Part of a small language model's weights: no biases in attention or MLP, 442M tokens.
MLP neurons of a small language model. Each row is named by its layer, matrix (gate and up: input weights) and neuron, and shows model dimensions 160-255. Each number is 128 + 24 x the weight over its row's rms, rounded and kept within 0 to 255. A neuron's up and down rows have the sign that makes its largest values positive.
Before each neuron's rows, "fires on" lists the tokens most often at its 100 highest values on Wikipedia text that the model never trained on. A number after a token or word is its count.

fires on: " |" 26, " later" 13, "ly" 6, " | T" 5, " to" 4
L6.gate1359 [143 126 121 106 154 163 145 167 126 146  99  83 137 165 146 138 141 119 103 112 149 140 153 115 148 137 149 153 149 116 104 161 102 144 134 116 153 114 107  92 156 156 101  89 134  95 119 110 145 124 136 230 142 116 115 157 131 101 133 111  62 142 130 147 161 123 106  94 179 148 122 124 167 141 124 133 150 153 157 130 138  95 125  95  82 123 152  98 117 138 147 129 170 109 115 186]
L6.up1359 [133 125 173  95 132 121 140 151 107 161 154 151 111 153 135  99  95 173 129 168  90 150 133 143 163 167 135 128 202 176 114 116 116 126 117 106  96 108 140 157 108 150 114  78 132 130 120 116  80 103 100 127 153 124 142 100 129 140 112 110 143 163 118  92 132 141  92 109 127 126  81 106 142 152 140 154 136 148 144 119 175  97 109 123 150 147 124 109 140 145 146 129 132 121 109 143]

fires on: "if" 18, "od" 14, "iver" 10, "ah" 6, "ud" 5, "ain" 5
L5.gate570 [144 124 123 144 115 151 162 133  87 131 112  97 148 140 113 116 104 156 165 119 133 136  99 183 134  74 130 146 149 193 115 135 108 158 102 161 150 108 168 103 107  93 166 143 112 102 141 109 134 140 124 156 127 122  70 192 111  89 151 110 138 116 119 137 129 170 116 117 106 141 120 107 109 150 117 129 130 134 133 131 126 131 140 120 148 130 145 142  87 111 144 138 164  94 133 164]
L5.up570 [ 91 113 114 141 197 132 109 148 169 115 162 113 132 120 128 126  85 112 129 116 122 137 154 127 113 130 127 175 102 113 147 109  86 129 115  96 177 157 111 151 143 140  81  80 125 112 134 110 146 149 149 122 102 143 110 126 159 130 153 126 152 106  99 167 132 154 120 152 105 164 108 164 130 145  88 134 127 123 138 133  73 105 133 132  95 159  94 138 134 160 152 150 113 149 167 161]

fires on: "\n" 34, "H" 21, "\n\n" 21
L6.gate305 [104 134 115 103 159 114 145  97 116 127 149 140 129 128 120 130 146 134 141 147 145 136 146 134 117 116 180 139 130 125 110 145 130  92 107 149 183 119  99 162 111 149  98  95 149 117 101 113 131 184 130  93 133 138 161  94 161 113 134  88 171 179 133  89 141 156 143 140 159 118 134  97 104 133 145 131  96 155  83 147 138 138 156 111  94 141 120 130 129 118 124 129 154 124 106 101]
L6.up305 [106 100 143 138 139 139 145 131 104 105 153 150 106 127 193 120 131 117 107 134 127 148 140 117 152 166 157 116 150 148 138 145 152  82 142 154 156 100 130 146 159 133 129 153 151 105 106 149 137 135 143 145 134 161 120 130 114 105  58  92 125 119 203 120 163 100 154 117 106 146 112  94 127 165 145 125 139  84 114 157 136 140 162 126 134 147  97 128 164 174 136 158 179 141 142 113]

fires on: "-" 16, "ar" 10, " work" 9, " mon" 8, " confl" 6, "os" 6
L6.gate1602 [ 77 172 117 101 126 133  75 111 147 162 142  87 115 167 139 112 130 124 159 135 124  87 159 155 135 110 117 137 104  88 171  96  83 159 118 110 137 101 147 110 135 152 147 111 144 139 134 123 112 118 181 115 143 102 142 155  90 138 118 128 131 130 155 133 126  82 122 124 144 106 121 131 110 128 161 158 138 141 164 113 112  94 112  91 109 141 107 117 148 129 131 128 132 129 140 124]
L6.up1602 [ 98  99 146 145 109  97 102 156 104 105 146 125  83 132 105 125 162 121 170 116 152  88 151 103 138 158 166 140 125 177 138 103 130  94 128 147 156 129 111 148  96 162 147 168 129 109 146 142 102 178 134 137  61 119 104 135 141 124 103 113 131 140  89 147 135 170 117 143 127 103 114  89 137 133 156 150 135 108 126 175 152 137  87 114 105 151 177 100 166 131 128 127 136 138  69 110]

fires on: "." 56, ")." 8, "\"." 5
L5.gate760 [140 166 128 155 166 147 133 133  96 125 119 107 156 137 164  93  82 135  74 134 157  83 151 151 136 113 131 129 155 115  97 182 122 145  78 159 119 120 168 130 110 140 134  86 166 160 132 156 138 133 143 130 157 128 104 175  85 146 106 129 169 121 146 109 134 135 121 138 141 120 122 124 149 109 118 128 165 171 142 104 113 101 104 158 118 110 151  92  98 154 169 128 111 134 105 162]
L5.up760 [135 146  86 122  98 101 116 131 172 127  93 124 151 149 170 111 105 102 136 124 127 134 180 148 176 103 100 140 130 123  99 149 135 125 126  93 125 158 139 179 167 161 124 112 117 150 160 104 107 150 130 114 131 129 132 136 153  76 138 124 139 129 103 147 153 137 131 158  85  89 145 111 114 147 112 179 131 157 117 142 111 138 157 133 161 128 128 115 168  79 103 110 108 118 158 102]

fires on: "m" 20, "c" 13, " |" 6, " rem" 6, "-m" 5, "out" 4
L6.gate819 [123 163 136 139 124  89 115 132 153 124 149  79 132 119 123 147 109 115 133 130 167  99 142 138 143 139 130  91 118 154 166 204 106 151 108 103 140 137 154 124 111 112 167  85 177 128 127 174 117 125 139 189 144 126 115 137 141 110 121 124 118 150 132 155 100 121 104 120 142 118 140  98 150  83 142 127 124 135 157 134 111 135 133 132 106 186 105 127 136  80 109 105 114 167 119  86]
L6.up819 [126 140 109 176 130 129 137 158 138 145 166 108 120 114 128 171 119  99 151  91 101 118  65 128  94  73 111 155 170 138 129 165 123 143 125 121 131 114 145 118 181 142 150  83 163 142 147 131 112 113 130 149 145 143 119 104 119 128 134 139 144 128 117 112 148 111 140 104 120 146  98 108 152 142 168  93 128 107 171 126 140 144 121 133 102 121 149 117 150  90 119 142 108 152 122 111]

fires on: "." 31, "\n\n" 30, "\"." 5
L5.gate1506 [108 140  77 139 114  97 111 131 118 122 137 115 147  88 130 111 106 119  90 134 100  88 124 127 126  94 188 146 146 168 160 119 136 105  89 112 115 141 126 114 114 118 157 116 125 160 136 136 133 131 127  88 114 113 109 106 126  91 142 124 132  85 151 144 162 131  78 131 118 113 121 135 113 109 112 152 144 155 104 119 115 173 137  92 138 156 105 191 101 129 118  99 194 114 135 158]
L5.up1506 [175 114 131 166  95 136 125  87 142 140  97 104 131 146 135 142 129 124 132 145 109 124 112 104 123 108 171 201 131 140 152 175 131 108 129  97 145 134 138 145 115  83 134 128 104 188 104 149 126 145 148 116 128 129 109 142 114  93 136 122 179 107 132 116 146 142 131 111 164 102 117 109 135 102 158 147 176  95 110 153 114 112 130 106 132 160 132 131 123 121 154 106 130 126 152 103]

fires on: "\n" 97
L5.gate486 [110  98 124 119 115  87 121 132 107 186 153 125 145 102 134  85 108 138 124 149  90 148 124 183 133 143 112 100 139 144 123 123 114 137 131 115 157 139  74 167 100 146 136 132 164 137 101 151 152 135  84 115  84 114 133  77 162  88 120 145 110 167 119 137 125 116 171 104 116  83 106  88  99 152 133 120 156 120 155 132 118 103 150 102 116  87 141 116 145 138 119 154 114 145  89 111]
L5.up486 [100  96 134 103 111 111 135  72  92 132 128 153 124 124 150 154 129 119 126 131  84 130 114 169 103 125 128 135 168 135 153 152  94 123 110 113 107 157 126 142 135 127 144 109 118 155 192 147 109 154 135 114 153 143 139 109 143 110 143  91 139 170 108 171 143 140 138  67 133  94 135 140 138 101 103 142 117  94 168 137 115 149 118 101 103 124 112 131 149 137  98 140 155 145 124 108]

fires on: "," 19, "\n" 12, ", G" 6, ", H" 5, ", S" 4, "H" 4
L5.gate134 [148 138 149 124 148 126 102 112 107 115 130 119 139 129 101 105 108 104 123 100 151 181 130 164 114 131 165 104 144 165 108 148 123  97 159 156 149  83 150 159 140 163 140 108 151  97  91  97 148 126 112 119 137 136 154 116 119 109 103 105 136 124 135 145 106 100 122 101 112  94  95 146 140 168 131 121 135 149 139  93 148 139  92 142 108 154 125 126 168 157 144 140 119 123  66 132]
L5.up134 [126 167 143 123 138 155  96 168 125 104 110 113 144 102 128 111 120 139 111  95 122 149 109  80 148 159 133 125 137 169 137 120 160 108 128 120 100  80 158 176 139 138 122 129 154 113 124  87  86  65 122 125 147 130 161 123 128 116  99 131 143 112 133 123 123 159 171  80 123 132 117  59 139 156 138 162 132 133 122 127 135 129 154 159 111 113 111 153 159 160 134 123 156  85 123 150]

fires on: "'s" 20, " and" 18, "\n" 8, " =" 5, " and the" 4, ", and" 4
L6.gate845 [134 172 135 135  94  89 130 147 130 177 153 135 134 139 155 118  92  66 128 157 120 158 110 161 148 137 136 113 103 143 159 118 149 115 130 162 131 157 113 143  89 149  93 151 131 121 124 129 166  85 135 120 144  74 177  85 109 116 130 171 156 139 132 144  88 122 176 125 101 137  72 128 144 155 107 131 146 134 108 144  94 125 114 135 140 107 125 108 180 144 184 127 125 112  98 116]
L6.up845 [148 167  84 133 166 120 104 148 107 126 105 145 137 138 136 122 125 147 115 139 165 159 118 116 131 128 165 128 182 139 109 124 121 114 135 118 112 180 137 119 134 157 152 119  90 153 111  91 136  97  82  92 114  86 119 134 159 162 136 105 167 144  96 131 110 116 103 103 128 148 122 124 152 152  99 130 108 110 147 152 126 140 134 125 113 160 151 144 101  68  87 123 152  89 135  91]

fires on: "m" 20, " Am" 7, " im" 7, "d" 6, "s" 5, "y" 5
L5.gate1807 [114 138 130 109 160 122 141  98 132 146 152 106 130 125 149 151 127 115 106  73 145 141  79 122 146 122 166 132 131 112 118 129 145 124 164 153 200 112 116 128 145 179 158 125 148 110 171 124 120  94 123 127 115 171 189 125 130  90  98 135  81 119 131 133 157 124 183 107 148  85 139  94  82 121 125 140 131 162 113 129 159 100 120 125 120 159 150 133 118 159 139 141 111 172 135 120]
L5.up1807 [136 138 128 164 187 166 114  96 158  94 123 138 177 136 112 148 104 101 115 142 136 133 111 114 119 144 107 113 106 142 114 150  88 109 136 144 118 123 145 122  62 127 119  98 111 155 170 113 118 120 100 167 127 136 110 122 143 127 122 112 153 112 123 145 103 142 120 122  81 141 138 118 111 107  78 148  84 115 127 145 113 112 165 121 122 109 127 110 132 132 108  87  94 116 135 147]

fires on: "s" 29, "et" 12, "ed" 11, "m" 5
L6.gate1237 [ 98 103 146 119 127  91 114 133 148 111 138 134 145 148 130 165 164 130 164 123 172 133 149  96 122 122 107 106 141  80 133 104 169 117  72 148 151 130 131 178 127 138 132 156 179 100 136 148 148 117  98 122 118 146 127 150 104 106 132 185 128 106 151 147 187 130 147 121 149  90 150 130 133 145 142 159 134 147 143 134 147 153  95  98 131 138  86 103 142 153 103 129 138 109 151 137]
L6.up1237 [119 163 173 141 125 141 132 115 128 101 145 121 114 171 133  81 131 114 118 115 136 115 132  98 122 135 162 109 114 137 123 141 108  99  90 141 122 144 175 104 142 165  97 121 105 113 143 117 112  79 126 141 108 125 144 141 101 119 116 120 132 151 132 159 124 131 134 101 126 111 120 135  87  95 109 136 111 132 143 157 153 145 131 123 168 110 141 141 115  93 190 134 130 121 100 147]

fires on: "." 58, ")." 12, "a." 4
L6.gate1909 [127 115  75 128 115 108  91 116 126  72 101 128 124 142 145 102  70 108 101 170 102 141 168 155 143 114 148 162  99 143 153 128 132 135 119 123 161 121 141 145 102 122 108 133 150 133 120 180  94 112 122 128 143 159 156 148 106 113 127 100 156 158 100 141 104 124 134 140 125  78 133 144 133 105 121 133 144 124 126 117 157 127 160 161 116 106 143 142 117 175 165 112 151 136 136 121]
L6.up1909 [103 116 119 140 140 114 193 132 131 161 120 115 160 116 137 115  92 137 135  77 123  95 140 112 134 111 107 130 142 118 132 126 135 116 103 148 129 148 116  76 135 127 121 120 115 156 136 145 123 128 141 111  91  96 108 123 120  80 147 144 138  61 137 140 168 149  86 122 106 115 125 123 119 110 150 120 151 151 104 148 106 128 136 101 117 151  82 138 137 123 109 130 154 127 116 134]

fires on: "\n\n" 100
L5.gate1346 [144 155 144 118 152 145 154 100 182 128 145 180 119 126 131 115  91 109 150 147 155 121 167 133  85 129 155 117 136 116 144 114 135 132 151 115 160 112 107 132  99 121 140 111 177 113 112 105 123 131 156  99 120 172 118 108 106 119 132 126 155 147 143  98 133 131 131 144 132  77 113 131  90 119 157 160 131 154  96 115 101 149 137 119 149  95 116 112 106 148 175 140 127 129 137 158]
L5.up1346 [138 157 121 106 141 134  86  93 150 114 108 145 168 122 159 103 135 128 156 143 130 110 194 132 133  92 170  80 125 123 127 113 119 144 145 132 160 141 150 134  95 109 105 143 134 137 139 141 132 131 107 120 103 173 111 134 113 126 146  88 154 164 137  75 141  80 126 137 124 127 145 130 128 137 127 156 107 125  88 150 150 130 174 145 121 124 148 102 109 121 130 138 175 131 115 113]

fires on: " r" 42, "as" 19, " h" 17
L6.gate1411 [118 109 135 127  96 162 157 153 123 108 159 118 150 116 149 138 124 117 104 137 147 155 113 127 131 170 127 140 151 112 125 111  96 162 112 127 153 176 142 145 158 141  91 120 139 151 116 165 165  82 101  96 128 112  98 121 119 109 140 176  97 129 109 120 126 153 126 161  93 153 101 114 133 145 106  79 154 136 164 130 173 142 136 118 138 124 145 161 151 102 128 145 140  90 189 142]
L6.up1411 [142 139 171 124 122 150 165 118 115 142 117 151 124 117 126 135 150 103 132 140 142 139 122 161 105  83 176  84 145 158 123 124 130 109 133 123 145 134 110 141 147 149 108 119 170 146 111 146  95 110 107 136 125 152 129 110 122 178  84 150 123 184 170 151 131 133 105  93 156 109  93 138 127  96 131 132 117 101 109 104 167 159 134 140  95 107 126 154 128 142 138  94 115 136 155 106]